MLP neurons of a small language model. Each row is named by its layer, matrix (up: input weights) and neuron, and shows model dimensions 0-95. Each number is 200 + 20 x the weight over its row's rms, rounded and kept within 0 to 999.
Before each neuron's rows, "fires after" lists the tokens most often just before its 100 highest values on Wikipedia text that the model never trained on. A number after a token or word is its count.

fires after: " re" 28, " Re" 11, "ra" 10, " Pla" 9, "re" 5
L3.up312,190,226,194,178,204,211,224,205,188,188,244,216,198,182,205,200,199,215,196,187,224,189,188,216,227,162,186,206,170,196,195,222,200,187,176,182,210,229,153,211,207,236,213,198,205,189,216,179,167,198,203,161,198,186,190,198,204,188,208,210,189,184,160,191,170,181,180,182,204,142,209,196,158,197,233,188,221,229,217,201,209,182,203,215,202,230,182,227,193,157,177,236,237,221,169,208

fires after: " St" 29, " K" 14, " st" 7, "n" 6, "d" 5
L3.up550,205,213,185,205,177,157,224,225,182,180,197,203,235,206,192,233,196,209,181,165,213,175,228,215,197,180,204,208,207,210,198,236,191,208,162,168,179,196,217,220,193,226,225,192,177,200,211,183,205,189,197,160,201,213,188,183,179,165,200,160,213,179,191,204,189,181,200,176,205,206,216,215,208,176,233,221,200,226,195,208,168,202,163,220,193,200,151,205,170,191,210,220,256,196,189,204

fires after: "\n" 35, " dis" 7, "-" 7, " work" 6, "s" 5
L3.up100,182,195,209,234,186,173,209,201,213,194,199,227,183,198,183,245,168,210,206,232,172,172,198,175,194,192,194,210,188,197,198,226,213,213,179,213,205,201,194,219,210,193,178,244,191,195,204,187,210,161,162,195,246,185,187,188,222,166,187,229,204,197,209,195,207,215,207,196,203,133,218,242,209,203,220,227,213,201,211,198,170,211,191,231,156,219,200,204,221,175,191,196,219,229,170,196

fires after: "\n" 24, " ch" 6, "C" 6, " C" 6, " c" 5, "er" 5
L5.up131,136,199,218,202,207,148,204,186,206,217,195,151,184,192,187,163,174,171,178,173,207,181,209,209,223,162,198,185,212,205,213,215,207,212,222,203,191,201,241,223,188,209,181,227,168,186,240,171,197,172,217,240,208,237,208,200,211,202,192,222,239,206,212,208,202,188,231,219,247,213,225,225,176,167,202,221,214,215,219,184,208,189,207,210,163,183,179,184,200,186,222,208,201,201,186,211

fires after: " S" 15, " f" 15, " F" 12, "th" 10, "s" 10, " " 6
L3.up443,181,217,224,236,216,179,193,207,222,231,187,162,201,187,177,223,207,226,209,189,205,210,194,179,180,181,183,181,168,177,245,198,200,231,199,220,156,187,216,220,173,146,169,205,182,229,179,198,185,207,210,230,224,191,224,188,204,204,187,179,171,184,218,214,199,196,224,218,195,199,196,202,214,193,188,201,198,177,221,166,205,167,181,206,193,209,182,183,217,190,166,185,172,231,194,190

fires after: " he" 17, " Le" 10, " He" 10, "-" 9, " " 6, " who" 4
L5.up57,233,191,235,183,192,185,201,214,242,221,199,208,219,195,186,228,190,213,188,199,196,186,181,204,216,190,163,211,225,208,161,217,179,188,186,205,212,239,231,216,228,223,244,201,163,196,205,173,211,205,173,193,228,186,184,187,165,230,220,148,197,196,209,224,198,195,181,164,224,206,221,199,206,194,186,229,220,179,214,214,178,174,198,203,173,219,198,189,207,172,218,203,187,213,204,219

fires after: "s" 28, "d" 25, "c" 8, "," 5
L3.up319,181,210,254,163,204,221,195,191,205,198,183,159,220,180,217,213,228,205,217,175,200,220,200,191,175,183,219,209,191,205,216,199,209,190,181,207,183,226,155,178,191,167,207,196,215,188,185,213,200,163,180,185,218,170,139,153,225,215,210,224,190,163,165,212,190,205,214,209,206,211,224,249,212,212,203,213,183,201,210,190,202,195,271,213,166,176,198,221,228,218,163,193,191,205,203,205

fires after: " " 69, "D" 5, " D" 4
L5.up96,198,235,209,201,175,205,197,205,215,221,202,182,201,185,172,209,206,241,218,211,188,185,192,190,186,189,160,186,146,234,204,207,205,226,181,234,191,211,172,212,189,195,196,210,189,214,205,186,191,204,204,193,220,182,194,203,153,202,261,173,183,206,191,233,190,190,205,211,191,214,210,193,190,169,195,206,209,200,176,224,231,171,195,207,174,222,168,237,226,183,194,207,201,194,250,196

fires after: "s" 21, " a" 14, " A" 8, "te" 8, "t" 7, " E" 4
L5.up697,190,215,244,168,175,218,198,188,175,216,197,168,219,223,189,172,203,211,188,209,205,186,244,184,199,209,195,190,216,211,185,173,195,237,176,181,202,248,189,218,172,196,207,195,181,190,182,206,193,151,204,178,215,182,147,190,176,197,188,168,189,199,187,209,201,199,235,194,197,176,213,235,208,204,217,219,200,231,209,189,202,172,195,195,197,207,216,206,237,192,160,222,173,214,203,208

fires after: "th" 26, "ist" 9, " Christ" 7, "ch" 5, "P" 5, "at" 5
L4.up513,185,224,171,218,165,169,238,238,230,194,176,192,179,214,199,189,220,235,181,219,229,209,209,225,191,182,156,193,200,215,176,234,177,182,202,189,207,223,183,197,208,209,214,208,170,206,177,211,164,184,202,207,233,202,207,180,162,213,186,176,192,199,176,214,219,164,255,176,193,225,200,193,212,172,210,186,196,173,224,163,195,179,231,189,178,199,193,204,250,206,231,201,187,224,191,174

fires after: " O" 21, " S" 16, "s" 15, "er" 9, "fe" 6
L4.up269,205,240,211,216,190,177,171,222,233,219,233,171,174,191,186,247,147,179,213,195,210,210,208,218,226,193,215,217,182,196,201,192,181,215,201,198,183,189,181,167,194,210,215,219,177,183,177,237,191,180,178,205,195,188,209,202,194,215,209,181,196,197,194,202,167,196,186,182,196,201,209,211,181,229,221,173,187,201,209,200,187,215,195,183,161,181,180,240,195,208,168,193,169,190,209,204

fires after: " " 54, " (" 11, " w" 7, "f" 4, "″" 4
L3.up742,161,223,234,211,201,214,187,177,214,230,190,208,175,199,225,193,204,224,172,170,221,190,199,208,211,214,190,203,189,183,217,206,237,169,199,188,180,196,217,213,198,158,219,193,207,214,163,201,210,194,191,199,201,175,170,204,172,239,197,193,216,149,208,226,217,181,215,178,160,197,182,206,195,213,194,194,183,168,237,223,148,179,244,231,163,198,182,224,166,209,204,187,202,203,182,181

fires after: " E" 14, "ri" 13, " Pri" 9, " di" 6, "u" 4, " Me" 4
L3.up531,212,187,214,187,196,210,189,191,193,222,190,184,173,210,200,197,207,181,201,228,149,198,192,187,212,199,174,210,187,183,206,195,216,209,211,203,215,230,225,201,209,195,205,206,208,168,205,187,178,187,189,195,186,207,157,183,201,195,196,188,213,229,199,222,221,200,196,190,167,207,220,204,200,212,236,240,184,195,203,179,207,177,203,166,221,175,205,205,249,215,192,240,217,207,189,199

fires after: " " 27, " sp" 10, " pro" 8, " place" 7, " pre" 5, "s" 4
L5.up426,189,217,232,232,198,207,215,218,216,225,182,203,177,204,190,153,209,213,208,186,200,190,227,199,184,171,194,203,197,185,182,159,194,176,200,166,178,209,202,209,195,181,157,235,208,182,189,223,172,203,202,194,222,166,202,198,217,239,206,177,183,209,207,188,216,216,204,224,233,214,204,179,176,198,181,206,193,219,179,194,224,188,224,199,198,206,174,205,200,206,221,218,151,223,165,191

fires after: "s" 33, " |" 30, "us" 5
L5.up706,224,228,216,194,192,194,208,215,180,215,220,205,207,221,189,194,220,206,189,186,241,179,208,195,216,209,221,201,181,187,179,203,215,219,147,183,167,238,152,193,208,200,187,237,218,207,196,220,205,210,197,198,189,136,202,204,225,191,211,211,193,168,177,193,224,225,227,202,188,177,193,214,204,210,193,192,207,166,164,196,186,232,202,165,179,211,211,187,187,206,188,190,193,225,226,175

fires after: "\n" 48, " work" 6, "ci" 6, "les" 5, "ist" 4
L3.up228,211,200,229,206,185,177,200,183,200,194,177,199,165,219,177,200,230,204,194,225,196,220,207,214,205,211,218,194,194,210,200,193,195,225,227,177,225,211,201,216,215,179,221,237,203,190,196,179,166,190,209,180,217,189,217,183,198,215,197,173,192,167,204,194,212,202,195,209,230,196,203,201,179,185,214,198,199,192,235,155,179,191,200,252,158,222,190,225,215,205,191,189,212,232,193,186

fires after: " (" 14, " by" 12, " A" 10, " with" 9, " re" 6, " He" 6
L3.up379,189,226,165,198,211,181,218,207,186,222,165,204,196,179,191,206,185,220,199,201,183,181,207,200,196,186,187,232,212,186,180,210,213,202,195,232,195,219,186,179,164,223,239,184,187,151,200,215,178,191,209,207,234,241,200,189,198,231,192,200,224,184,198,220,213,210,184,154,189,206,237,194,202,166,226,186,207,218,195,223,201,160,205,185,192,191,212,188,198,170,196,208,209,177,221,221

fires after: "," 27, " and" 14, ";" 6, " one" 5, "″" 5, " |" 4
L5.up88,191,208,194,162,215,192,207,198,210,215,194,183,201,197,196,212,190,230,179,176,218,182,211,217,209,205,195,204,183,183,207,174,237,228,155,202,178,206,188,209,215,177,195,217,220,204,198,222,188,198,202,187,199,178,220,183,178,219,195,206,179,150,199,217,196,240,208,170,158,194,178,187,204,209,234,199,198,187,197,195,157,170,227,194,201,197,218,215,230,238,200,200,196,244,207,214

fires after: " " 53, " (" 21, " in" 9, " f" 4
L3.up701,169,238,209,222,206,153,223,187,213,206,176,209,179,215,175,219,195,194,198,194,182,189,231,154,254,171,201,196,224,166,212,205,195,210,175,197,213,188,233,188,190,188,196,196,223,214,191,187,187,163,220,146,198,227,235,219,221,251,201,216,198,196,206,206,194,234,230,218,222,192,220,200,220,197,216,206,194,202,197,213,178,217,240,181,162,216,244,229,169,189,187,218,175,193,192,172

fires after: "s" 25, "d" 7, " Man" 7, "th" 6, "ch" 5, "in" 4
L3.up140,233,197,194,255,216,198,198,220,240,196,169,162,194,224,190,245,170,215,212,226,183,193,208,209,190,154,174,196,203,200,208,226,187,181,180,195,210,216,204,169,206,189,198,216,176,244,178,203,198,175,217,174,176,203,216,174,190,202,204,244,181,193,185,193,213,199,190,218,209,208,215,187,197,198,183,180,175,180,222,214,179,189,225,220,200,218,174,205,188,180,203,233,256,199,179,194

fires after: "\n" 17, " C" 13, " Ch" 9, " f" 8, " c" 7, "P" 4
L4.up628,181,201,218,168,202,181,224,196,201,204,216,199,182,251,192,216,204,214,211,234,221,184,212,192,204,203,170,218,179,188,210,218,190,184,200,158,196,200,204,227,168,176,179,216,178,226,225,203,166,180,227,173,204,225,194,187,187,200,212,213,252,216,203,239,174,189,185,194,188,216,211,184,190,163,208,207,224,207,176,225,208,184,204,215,168,188,191,191,219,188,186,208,201,206,172,172

fires after: " " 61, " d" 12, " X" 4, " I" 4, "D" 4
L3.up159,212,222,191,224,194,215,193,225,214,219,153,212,195,229,185,200,160,199,204,231,190,211,223,186,235,185,232,225,182,162,196,167,164,223,206,170,206,184,183,186,157,197,180,213,189,223,212,179,175,229,224,179,207,214,203,193,204,242,211,204,209,203,204,195,185,210,198,204,189,189,193,225,130,167,185,205,213,212,211,196,225,180,193,230,171,188,191,216,195,206,208,231,198,206,164,225

fires after: " f" 22, " " 18, " c" 17, " p" 10, " F" 7
L4.up252,195,216,214,236,186,177,219,203,177,191,211,197,180,188,169,168,176,181,206,190,182,200,206,212,205,194,228,192,204,199,189,161,250,215,227,192,172,212,213,163,221,193,174,200,189,191,221,217,179,197,188,186,195,211,197,208,231,229,216,175,209,204,215,232,156,207,219,188,168,209,181,211,198,182,204,203,199,175,236,179,193,211,215,201,219,187,182,249,206,212,188,232,193,178,157,211

fires after: " p" 37, " " 29, " P" 9
L5.up652,207,220,200,196,213,185,237,211,242,218,178,192,210,213,195,186,187,231,209,220,209,199,183,210,199,186,188,219,206,180,201,191,240,178,208,182,140,186,197,196,177,192,171,160,188,180,181,202,212,219,219,198,212,224,201,175,197,214,221,189,196,171,198,206,175,219,221,184,172,172,194,235,192,203,224,202,220,185,187,191,239,197,177,176,207,162,192,229,192,229,210,228,192,222,181,195

fires after: " c" 19, " C" 12, " in" 12, " for" 12, " of" 5, " " 4
L5.up716,215,213,218,222,185,214,229,155,238,204,216,197,200,208,172,194,180,222,181,218,203,191,197,201,209,178,184,228,192,218,242,184,191,200,176,163,183,233,186,214,160,200,197,190,220,174,193,191,215,201,217,179,213,216,219,207,184,236,187,186,219,191,225,208,201,194,220,192,174,214,200,197,153,171,241,230,197,195,205,197,199,211,210,208,173,201,197,281,208,206,202,210,226,185,150,214

fires after: " C" 15, "ba" 12, "ro" 10, " Ra" 10, " c" 8, "\n" 8
L4.up149,190,195,221,203,217,185,246,190,206,229,220,152,205,195,195,173,209,192,195,181,231,227,203,206,211,200,197,207,201,208,206,197,183,177,198,176,170,202,210,180,219,234,163,174,194,182,223,244,189,211,209,180,159,185,184,189,175,214,227,176,181,216,180,197,206,227,249,225,209,190,215,191,176,185,210,192,230,185,203,188,173,231,225,181,217,179,193,249,225,246,201,213,208,221,184,215

fires after: " |" 32, "an" 6, " American" 5, "ian" 5, "se" 4, "," 4
L3.up700,230,204,185,196,200,229,226,196,218,222,199,223,213,221,180,185,211,193,182,188,222,203,242,200,186,160,166,188,202,160,220,193,242,196,192,190,179,203,164,209,188,229,149,202,244,146,198,211,204,216,187,180,233,187,218,209,200,184,204,204,200,192,180,198,219,205,199,209,194,204,198,229,187,202,189,201,206,184,172,211,178,180,184,193,185,231,195,205,210,180,187,224,187,225,221,201

fires after: "\n" 79, " S" 7, "S" 7
L3.up82,209,225,221,206,177,171,213,212,190,225,200,172,222,188,199,227,229,211,182,198,199,197,267,188,185,215,203,245,209,202,196,203,208,211,155,213,189,222,204,214,207,169,177,212,202,173,174,213,202,199,229,152,216,200,189,179,196,181,199,212,233,167,236,187,186,212,210,200,194,236,189,211,163,209,211,207,187,204,189,180,205,219,212,207,133,208,220,229,226,201,174,222,210,211,203,208

fires after: " E" 26, " I" 8, " Ro" 6, "A" 5, "," 5, " C" 5
L5.up184,192,205,193,171,205,192,222,197,183,220,196,201,211,188,205,196,202,198,198,195,182,161,239,199,196,220,214,219,192,217,228,212,159,213,197,215,186,197,190,204,181,177,173,217,191,203,250,225,184,201,203,202,183,231,175,159,197,206,213,164,245,208,189,208,226,207,194,203,198,176,187,181,170,185,237,226,229,199,187,202,180,215,194,199,208,180,186,195,183,203,181,210,213,202,203,208

fires after: " f" 28, " " 20, "″" 11, " F" 11, "ra" 9, " Ra" 5
L4.up450,220,253,240,205,182,195,224,187,184,216,185,191,186,228,178,204,183,203,189,197,229,193,216,210,246,191,189,196,214,221,233,195,244,180,198,180,211,206,226,186,206,178,192,211,227,226,160,190,167,184,172,231,201,200,208,191,206,254,195,216,190,179,185,220,172,201,227,196,161,224,162,192,166,218,185,206,193,201,199,228,165,196,239,214,181,185,177,196,170,210,192,207,197,179,181,191

fires after: " |" 30, "\n" 18, "," 9, ";" 8, ")" 4
L4.up104,196,190,199,147,204,168,179,186,228,208,184,186,234,196,210,183,215,214,184,213,225,180,233,202,202,198,196,190,218,204,184,196,192,231,200,204,174,207,202,199,222,225,172,202,227,209,202,188,186,225,197,171,176,137,183,178,206,222,188,181,206,175,187,229,221,202,188,211,216,176,200,226,198,204,228,209,225,205,186,207,167,164,220,212,192,214,194,232,237,189,177,216,206,221,212,185

fires after: " re" 52, " Re" 12, " tr" 7, "s" 5, "as" 4, " qu" 4
L3.up591,246,213,208,207,170,175,187,221,215,205,211,169,209,223,178,204,197,217,188,186,196,195,185,205,220,155,210,201,199,235,198,222,245,200,193,187,197,206,214,229,194,222,201,180,184,181,179,208,195,189,191,202,206,209,169,207,170,173,232,195,186,168,187,214,235,230,188,187,217,210,211,182,178,182,242,213,209,202,197,208,192,220,241,211,199,198,206,216,204,177,187,198,237,194,164,189

fires after: " C" 16, " c" 10, " F" 8, "N" 8, " f" 7, "mp" 6
L4.up88,210,218,202,207,205,185,181,178,260,206,200,180,214,206,150,171,178,221,178,200,215,188,194,188,190,187,167,202,200,156,186,185,206,185,230,195,205,231,235,182,180,217,186,197,220,180,206,201,167,188,217,201,191,189,196,212,184,196,221,170,198,215,217,195,218,203,203,174,211,225,193,167,182,192,202,222,189,196,207,167,225,226,177,220,219,210,213,234,209,187,206,291,198,197,189,161

fires after: " de" 21, " of" 16, "o" 15, "," 6, " A" 4
L3.up367,163,203,177,175,195,193,201,193,178,237,173,183,201,189,208,189,220,187,200,204,214,196,222,196,190,182,176,192,205,198,242,249,167,176,203,140,201,208,203,154,181,222,194,235,207,196,220,219,194,176,182,189,204,188,219,209,155,246,185,185,201,186,188,201,204,209,200,229,189,239,192,191,194,235,210,217,205,185,162,207,154,174,215,175,172,200,203,162,195,227,197,217,239,223,215,200

fires after: " " 44, " E" 17, " I" 11, " su" 9, " di" 9, "E" 5
L5.up632,175,190,201,178,186,207,197,207,226,233,158,171,200,193,207,211,240,173,200,207,223,195,235,188,206,163,187,210,209,206,247,180,175,213,174,205,196,210,197,202,169,219,170,196,204,197,222,184,148,193,203,195,205,178,194,202,207,226,211,156,211,191,156,195,186,194,191,179,235,191,211,185,165,192,183,204,209,224,196,184,184,188,202,195,188,219,191,212,198,181,192,222,213,207,239,173

fires after: " " 41, " the" 10, "al" 5, "il" 4
L5.up515,217,217,215,204,218,225,228,184,200,202,209,206,170,240,152,208,187,198,162,175,197,190,228,202,213,168,191,206,212,223,224,160,209,190,180,200,184,200,201,230,179,226,223,238,181,203,193,180,216,162,176,222,232,167,233,142,187,211,193,155,198,201,194,224,177,198,220,223,198,167,211,178,194,176,209,222,211,205,164,234,183,184,188,222,172,207,197,219,183,180,175,240,194,206,194,229

fires after: " " 33, " me" 10, "s" 7, "p" 5, "e" 5
L4.up251,153,218,232,215,173,221,202,183,190,186,196,178,198,208,195,192,166,199,199,218,200,193,191,177,203,199,198,177,192,208,191,185,259,180,188,153,221,237,188,183,196,209,196,198,220,170,220,225,181,155,180,186,219,200,199,204,197,217,168,214,219,214,249,193,249,211,168,213,207,169,189,226,179,204,203,213,189,207,190,191,181,216,212,164,208,193,181,218,201,190,167,241,197,203,210,236

fires after: " " 67, "s" 7, "." 5, "″" 5
L5.up505,211,237,203,155,215,183,182,192,203,231,213,188,211,187,191,198,186,199,147,207,180,164,197,181,199,193,187,194,221,161,203,157,194,197,203,169,181,195,213,230,194,189,195,212,218,185,213,215,184,199,212,200,217,178,218,172,219,199,201,213,232,149,226,217,177,190,236,212,210,196,226,206,195,193,205,217,197,192,198,215,196,205,223,222,167,198,220,211,177,226,210,186,200,232,192,201

fires after: " C" 15, " his" 12, " 19" 11, " c" 8, " (19" 6, " Bro" 5
L3.up624,152,213,193,243,199,222,229,209,200,214,196,179,160,201,181,200,193,212,218,186,201,193,198,186,207,219,156,192,202,213,189,193,210,204,200,188,183,200,203,199,175,199,178,221,199,203,170,208,192,182,182,196,211,204,198,215,218,175,207,154,231,222,197,205,154,155,205,203,202,216,211,179,184,206,201,216,175,195,168,204,209,206,184,194,204,204,206,204,169,216,144,229,193,210,184,199

fires after: " |" 46, "amp" 8, "s" 5, " comp" 5, ";" 5, "ach" 4
L4.up577,221,206,243,200,184,226,220,232,199,213,168,224,196,205,211,194,225,236,203,169,210,191,219,182,222,207,197,194,215,190,191,216,191,211,151,184,215,194,161,178,206,174,199,231,194,187,186,210,186,200,211,169,207,186,205,210,227,210,188,219,175,169,158,175,254,169,226,182,213,199,184,210,208,224,180,203,213,167,181,225,165,192,229,247,208,225,230,192,186,172,224,192,189,224,198,228

fires after: " a" 16, " an" 10, "tro" 7, " de" 7, " of" 7, " no" 7
L4.up207,183,222,230,223,210,181,212,185,215,192,208,207,239,208,195,208,207,186,180,175,234,238,206,212,208,176,194,195,214,200,220,189,226,213,195,171,174,207,211,205,140,207,210,203,202,206,211,225,178,206,158,192,199,181,222,213,191,231,207,187,156,174,186,207,205,229,190,184,190,208,184,208,202,178,167,224,208,224,200,187,203,210,187,200,177,206,214,192,167,174,192,209,194,210,189,201

fires after: "n" 14, " E" 14, "s" 11, " re" 9, "air" 8, " dis" 7
L5.up357,192,210,239,168,189,184,215,177,221,216,210,186,168,209,161,176,193,212,159,200,193,204,202,203,193,194,219,210,197,190,230,219,179,187,223,203,218,251,222,175,188,209,234,208,186,194,194,181,195,169,220,172,220,215,181,185,200,204,232,159,227,211,194,194,173,211,199,186,209,196,229,201,213,207,215,226,197,195,220,148,210,163,219,212,208,210,181,233,205,201,220,205,213,206,186,204

fires after: "s" 45, " " 7, " (" 6, "\n" 5, "ies" 4
L3.up252,203,210,203,167,217,191,218,217,171,222,201,197,189,202,171,182,212,173,186,187,188,194,232,161,201,227,213,207,199,168,212,192,182,213,157,203,149,196,206,226,228,190,183,191,226,198,244,209,223,194,201,190,215,185,210,197,213,199,215,239,218,185,201,196,216,194,201,182,223,180,183,202,211,140,167,213,210,170,159,203,187,227,190,207,178,187,231,215,202,229,190,204,200,203,202,192

fires after: " 19" 36, "hy" 8, "ef" 8, "u" 5, "in" 4
L3.up553,163,215,233,226,181,203,178,231,230,219,172,166,152,160,182,232,160,214,217,215,191,176,205,172,176,196,184,201,195,207,205,197,204,232,231,179,167,210,184,189,169,200,188,196,217,204,196,217,200,193,215,191,211,191,195,216,191,201,218,207,243,216,233,174,209,184,208,193,207,217,218,207,212,213,211,189,150,188,226,200,182,214,217,185,208,209,167,155,191,212,210,201,190,192,206,222

fires after: "," 37, "." 28, " a" 5, "s" 4
L4.up41,214,222,181,189,175,180,204,196,217,203,208,197,247,174,196,208,209,205,196,207,231,197,210,142,184,148,208,192,203,217,231,209,213,184,207,202,193,209,188,194,154,200,176,185,216,163,193,209,188,151,198,183,187,176,192,186,204,216,183,226,210,189,211,192,226,175,202,206,215,227,192,248,188,159,202,188,213,220,253,175,198,179,207,215,197,171,193,202,238,193,183,214,205,202,191,176

fires after: " " 48, "-" 10, "|" 6, " |" 6
L5.up168,187,184,189,219,178,193,227,204,212,183,181,209,212,181,149,203,201,220,182,185,169,213,201,206,203,220,174,182,212,211,203,162,195,177,207,237,193,200,209,209,206,185,200,207,181,175,185,219,207,232,204,191,218,199,166,201,149,216,231,194,209,200,191,211,164,203,188,153,219,191,179,205,218,207,206,207,170,205,230,217,182,227,219,225,193,233,180,213,178,178,204,214,211,227,150,211

fires after: "s" 26, " st" 20, " p" 16, "n" 8, " S" 5
L5.up214,178,222,198,210,201,220,213,192,206,198,206,182,201,223,217,210,214,205,207,204,206,191,209,219,222,194,171,183,210,207,241,229,201,202,199,200,179,195,205,190,172,167,204,173,197,186,210,223,205,203,197,258,222,159,177,203,173,204,234,211,190,152,200,177,205,182,199,187,199,224,207,191,195,191,181,183,192,202,191,211,218,202,231,198,179,176,162,206,199,186,174,210,188,242,193,212

fires after: "il" 19, " st" 12, "d" 9, "k" 7, "D" 5
L4.up359,179,204,190,172,193,227,199,226,186,202,199,169,190,200,183,199,192,235,192,208,184,200,210,176,206,186,198,205,232,190,188,215,220,202,198,225,179,240,216,227,214,184,210,180,185,208,194,186,157,196,221,196,197,221,186,212,173,198,191,207,197,192,171,216,246,201,189,192,209,210,242,218,191,204,211,190,202,200,180,170,218,178,196,202,215,180,180,245,188,203,157,220,207,176,209,203

fires after: " 19" 28, "20" 20, " (19" 9, " |" 5
L5.up314,177,213,174,222,179,223,215,194,197,201,171,186,236,204,200,223,226,199,223,205,177,216,182,198,183,211,227,183,205,212,197,217,189,236,233,216,177,179,222,204,201,195,147,176,175,207,170,183,208,166,212,198,189,193,225,174,200,182,220,182,212,190,214,215,213,202,217,197,214,187,187,199,209,177,230,224,192,203,195,203,192,222,214,184,203,167,171,201,204,187,176,213,193,219,216,181

fires after: "d" 19, "ed" 8, "th" 6, "il" 6, "n" 6, "el" 5
L4.up674,189,193,178,215,154,222,230,216,199,221,187,210,192,181,194,202,172,214,212,199,204,197,204,180,179,192,236,221,206,185,211,242,227,178,186,205,173,239,145,217,179,170,204,209,172,215,191,157,204,180,211,188,198,182,200,178,169,231,185,190,225,190,220,214,212,190,186,207,199,203,191,214,215,171,216,219,184,176,212,167,203,184,208,228,167,171,163,230,172,180,217,215,220,218,179,221

fires after: " " 19, " p" 8, " Ch" 7, "ic" 7, "amp" 7, " C" 7
L4.up629,191,225,200,226,193,193,238,191,217,203,192,213,185,206,165,175,216,191,192,188,199,205,214,222,186,184,194,201,179,210,189,210,224,220,186,155,217,229,180,194,189,204,239,217,195,181,144,224,190,176,200,193,205,223,182,177,199,226,180,196,198,200,216,194,191,195,171,171,202,215,253,209,185,188,216,215,193,172,203,174,200,195,187,196,199,188,203,256,180,222,195,233,215,194,190,191

fires after: " " 61, " plan" 6
L4.up411,201,229,198,222,197,242,183,258,205,257,183,216,168,240,176,201,205,244,201,190,199,197,206,219,238,172,158,197,236,184,181,182,196,195,158,213,183,220,197,185,209,179,198,201,219,196,215,205,163,219,236,168,205,216,220,187,159,231,201,174,199,175,178,204,181,190,161,198,197,233,198,207,176,170,178,204,207,177,193,201,189,179,196,203,195,194,150,195,201,168,194,210,171,208,195,206

fires after: " " 25, " p" 15, " m" 11, " d" 9, " P" 7, " b" 6
L5.up251,171,212,198,204,208,229,190,228,228,206,153,180,193,200,159,182,220,224,208,198,210,223,188,221,171,180,175,198,218,179,198,165,187,213,192,183,178,240,207,219,181,190,166,245,182,187,187,219,200,201,164,213,184,187,184,210,190,199,191,176,198,204,237,181,204,185,188,173,186,184,223,221,220,212,237,187,213,196,199,160,180,171,219,187,195,197,211,216,203,215,202,230,155,183,200,184

fires after: "\n" 23, "ri" 16, " di" 8, " vi" 6, " Ni" 6, "co" 5
L3.up621,206,212,182,215,197,174,210,204,193,205,160,199,194,163,169,231,239,200,198,208,219,237,203,174,207,219,169,225,176,222,189,250,174,193,192,186,198,207,238,188,206,170,180,239,230,174,173,207,167,194,191,177,212,238,213,180,184,208,193,215,217,204,204,218,206,189,204,187,217,200,221,196,191,219,203,254,211,220,191,151,173,224,192,170,174,180,205,210,231,171,174,222,163,241,219,178

fires after: " a" 29, " the" 19, " The" 9, " C" 5
L3.up12,206,209,199,206,233,182,230,214,206,202,191,192,221,186,194,184,186,210,152,180,178,196,226,183,193,192,187,183,224,202,204,166,194,196,215,200,182,193,189,214,160,200,186,217,197,174,210,164,201,147,192,204,227,162,208,185,181,204,193,189,193,170,226,214,204,199,216,166,211,190,212,267,201,196,203,236,219,222,172,168,205,199,192,182,196,207,212,200,211,188,200,207,224,203,213,190

fires after: " " 62, " p" 9, "\n" 5
L3.up186,217,230,221,216,196,197,213,193,210,227,219,231,157,216,215,220,191,188,189,181,186,207,244,144,204,201,160,228,213,184,216,162,218,197,183,213,144,183,227,205,206,185,184,170,229,168,194,213,215,178,197,213,215,184,188,197,203,208,175,202,259,153,203,193,229,226,197,172,206,214,206,224,184,192,194,221,208,190,208,206,180,233,211,191,140,188,196,184,217,195,208,205,180,190,207,219

fires after: "c" 15, " c" 12, "gu" 11, "red" 7, "e" 6, " C" 4
L5.up723,195,213,214,161,199,188,190,231,214,195,200,176,183,195,201,175,209,213,217,199,195,204,214,205,178,179,184,242,176,201,192,219,225,204,185,203,180,220,179,216,185,212,202,241,172,240,224,206,208,238,230,214,190,214,187,194,194,196,202,196,185,180,192,181,206,163,157,170,221,193,175,229,185,217,247,202,231,194,215,193,191,206,220,201,203,216,198,191,210,205,169,193,221,185,181,177

fires after: "s" 39, " S" 19, "ne" 10, "an" 5, " V" 5
L5.up326,184,283,207,219,222,193,203,175,205,214,211,191,181,194,194,261,188,217,208,198,245,199,200,203,193,193,190,226,174,214,241,207,197,206,197,186,213,205,181,169,186,189,205,218,192,174,197,198,179,194,198,243,177,204,194,163,189,200,203,150,226,207,194,210,191,187,222,182,182,208,229,226,151,213,211,219,185,210,195,192,183,231,216,222,183,186,180,231,220,195,169,201,187,202,190,197

fires after: " the" 38, " 19" 32, " " 6, "s" 4
L5.up466,201,176,253,227,205,214,228,170,208,197,174,179,184,202,207,180,159,237,198,206,218,209,213,197,202,213,163,227,201,194,219,192,223,212,200,227,161,194,187,183,167,212,184,230,179,192,241,174,214,194,257,220,215,204,188,184,188,199,210,194,225,209,186,204,179,179,202,197,198,182,226,196,166,190,207,229,171,181,221,208,200,236,216,213,165,200,180,219,189,178,175,272,180,188,203,186